{
  "hidden_act": "swiglu",
  "attn_scale": 0.125,
  "optimizer": "muon_variant"
}
MLP neurons of a small language model. Each row is named by its layer, matrix (down: output weights) and neuron, and shows model dimensions 272-367. Each number is 50 + 15 x the weight over its row's rms, rounded and kept within 0 to 99. A neuron's up and down rows have the sign that makes its largest values positive.
After each neuron's rows is what it responds to, as a language model described it from the Wikipedia text at the highest values.

L8.down2277:47 66 45 58 71 45 49 49 24 44 39 33 58 62 85 45 48 56 36 76 52 29 40 32 59 84 44 34 22 49 41 41 27 51 49 20 74 55 38 52 43 84 46 43 68 36 52 45 19 22 51 44 80 64 57 31 59 81 43 75 49 63 61 49 63 75 59 40 76 31 56 35 54 15 46 83 32 32 47 48 68 53 52 58 58 43 27 62 62 62 40 59 61 34 53 50
Proper-name initial pieces. Opening one-letter or short word-pieces of multi-token proper names, mostly player surnames and club or place names in football tables and match reports, such as F(ouzair), G(ato), East F(ife).

L7.down1848:29 24 49 46 61 44 65 53 41 48 53 40 43 64 78 64 43 76 92 61 51 51 59 66 73 39 70 27 17 24 29 60 49 47 40 65 51 65 54 35 47 59 73 28 52 63 46 34 56 51 45 30 44 58 33 51 39 56 67 25 31 39 76 73 44 32 39 55 46 44 74 37 43 76 58 49 57 35 49 78 59 59 56 47 67 37 62 40 39 56 63 71 59 75 48 69
Parenthetical closure after names. Closing parenthesis or comma ending an aside after a name, especially biography birth years like "(born 1990)"; also "on", "United" after places/names.

L8.down113:52 53 61 59 56 45 66 43 45 37 50 83 56 44 91 34 75 59 55 44 46 44 56 51 62 67 65 38 42 60 32 30 64 54 22 77 50 70 74 28 45 52 47 68 51 60 56 80 46 61 31 56 86 36 50 39 41 84 71 33 50 82 51 62 65 43 55 64 66 46 40 69 54 61 50 33 40 60 55 43 47 50 53 60 58 16 45 50 51 51 71 63 58 29 39 23
Phrase and item boundaries. Mostly articles (the, a) after prepositions, and line breaks or table pipes ending list or table items, often right after a year or date.

L4.down1531:47 63 42 84 52 64 67 60 21 68 21 46 43 48 48 24 65 47 65 61 40 36 60 37 26 27 80 41 62 27 31 47 26 28 52 62 61 40 41 28 29 68 38 64 36 85 66 74 43 48 29 50 47 39 58 49 51 60 59 40 72 60 39 43 53 40 42 41 50 52 39 69 52 74 50 49 66 60 29 51 56 49 19 69 59 33 37 47 38 31 52 62 73 27 42 38
Final word of titles and names. Last word (often a common noun) of multiword proper names and work titles, as in Killer Shrews, White House, Golden State.

L7.down2207:31 22 43 52 58 43 58 53 52 49 65 53 42 53 59 41 62 31 30 37 62 58 47 47 47 56 58 57 61 46 34 33 41 26 62 74 40 52 56 44 57 59 64 31 46 60 67 49 49 61 36 50 47 47 97 54 60 48 42 43 37 51 54 54 68 48 48 62 53 48 47 53 42 22 37 39 48 45 40 54 31 60 65 56 73 52 36 41 87 60 40 22 65 45 78 48
Upcoming date anticipation. Tokens just before a year or date in historical text, chiefly "in", "c.", "around" and century digits like 17 or 18, as in "composed in c. 1890" and "in the 1770s".

L8.down1626:61 37 43 33 35 51 59 43 32 51 62 59 47 43 63 63 51 31 50 08 19 60 77 42 40 36 33 49 61 80 72 29 73 53 49 45 51 54 58 44 68 41 49 36 41 41 66 57 45 36 57 84 98 65 58 44 50 66 49 55 60 46 42 59 05 40 50 44 45 76 78 42 59 15 44 40 46 55 58 61 64 42 51 37 51 47 40 56 65 36 74 46 38 51 67 75
Inside multiword titles and names. Tokens in the middle of multiword proper titles or names such as songs, shows, films and businesses, e.g. Music in the Air, Gray's Inn, Deepest Blue.

L4.down1969:49 52 56 72 38 82 63 34 59 49 70 33 65 68 54 40 39 54 62 36 27 50 51 62 54 38 51 51 52 47 44 34 35 42 24 33 46 23 50 46 69 54 77 33 42 48 50 54 33 37 75 49 54 60 36 61 47 45 45 59 46 42 89 50 45 36 31 35 55 70 53 61 73 56 51 62 55 68 52 46 74 45 53 25 30 46 33 51 19 48 34 27 70 65 56 38
Word-initial F token. Fires on a split-off initial "F" or "f" that begins a longer word or name, such as f|iasco, F|oucault, F|ouzair, F|.S.U. Weaker hits land on scattered whole words like national, right, king and day.

L7.down2223:65 47 64 43 46 43 54 53 28 69 43 33 39 69 62 41 35 62 41 33 62 23 47 63 61 45 57 47 44 28 28 51 32 46 49 62 47 73 60 50 66 56 35 49 68 70 55 56 26 45 25 56 46 55 37 52 33 21 40 51 64 64 53 51 36 49 49 46 45 46 41 44 41 73 39 71 58 62 14 43 26 42 60 14 70 23 72 46 57 68 51 51 50 77 27 42
Function words inside titles. Articles and prepositions in the middle of capitalized titles and names, such as "Music in the Air", "Queen of the Gypsies", "Band of Gold", "Democratic Republic of the Congo".

L4.down2585:46 66 69 64 56 31 31 43 45 50 42 57 32 38 59 87 57 41 63 79 64 68 73 53 46 54 42 60 67 27 53 78 60 51 46 57 52 52 69 37 51 65 55 46 25 57 17 43 28 57 51 62 71 41 29 57 33 20 53 56 73 32 71 41 72 20 90 67 69 64 63 55 30 64 43 85 70 48 68 51 62 68 53 56 33 53 72 43 43 73 45 67 44 55 64 66
Closing parenthetical endings. The last digit and closing bracket of a lead-sentence date span, such as 1941) or 1918) in Wikipedia biographies; also other closing parentheses and standalone years (2004, 2021).

L4.down2352:81 56 24 54 70 67 37 65 41 52 32 63 23 58 43 37 26 17 71 45 33 52 46 31 32 57 49 66 54 23 58 33 64 59 78 32 56 30 50 50 30 53 46 52 43 92 18 40 41 48 29 48 63 49 27 50 46 35 50 65 70 35 48 29 65 51 42 36 46 60 44 48 75 39 49 42 67 60 47 34 54 85 36 52 52 82 58 56 51 75 42 45 39 64 45 50
Structural line endings. Line breaks and heading or table delimiters ending a structural line, such as after an article's one-line description, a list item, a table row, or a section heading (==, ===, |).

L8.down2330:48 42 76 99 44 55 35 33 52 55 63 50 52 69 82 48 34 46 49 35 13 64 57 39 56 51 58 56 57 36 60 59 62 42 52 42 38 51 23 64 27 56 57 59 13 43 61 59 38 50 38 56 38 52 56 43 54 43 41 60 47 21 45 55 53 61 58 58 57 46 51 35 33 28 43 69 59 38 35 50 31 56 34 45 41 63 65 69 42 70 47 47 34 35 30 53
Word fragments, closing year-parentheses. Mid-word fragments, often "ol", as in accolade, Eumolpus, sociolinguist, Holstein; also year-plus-parenthesis in biographical dates, e.g. 1940), 1918), 2003).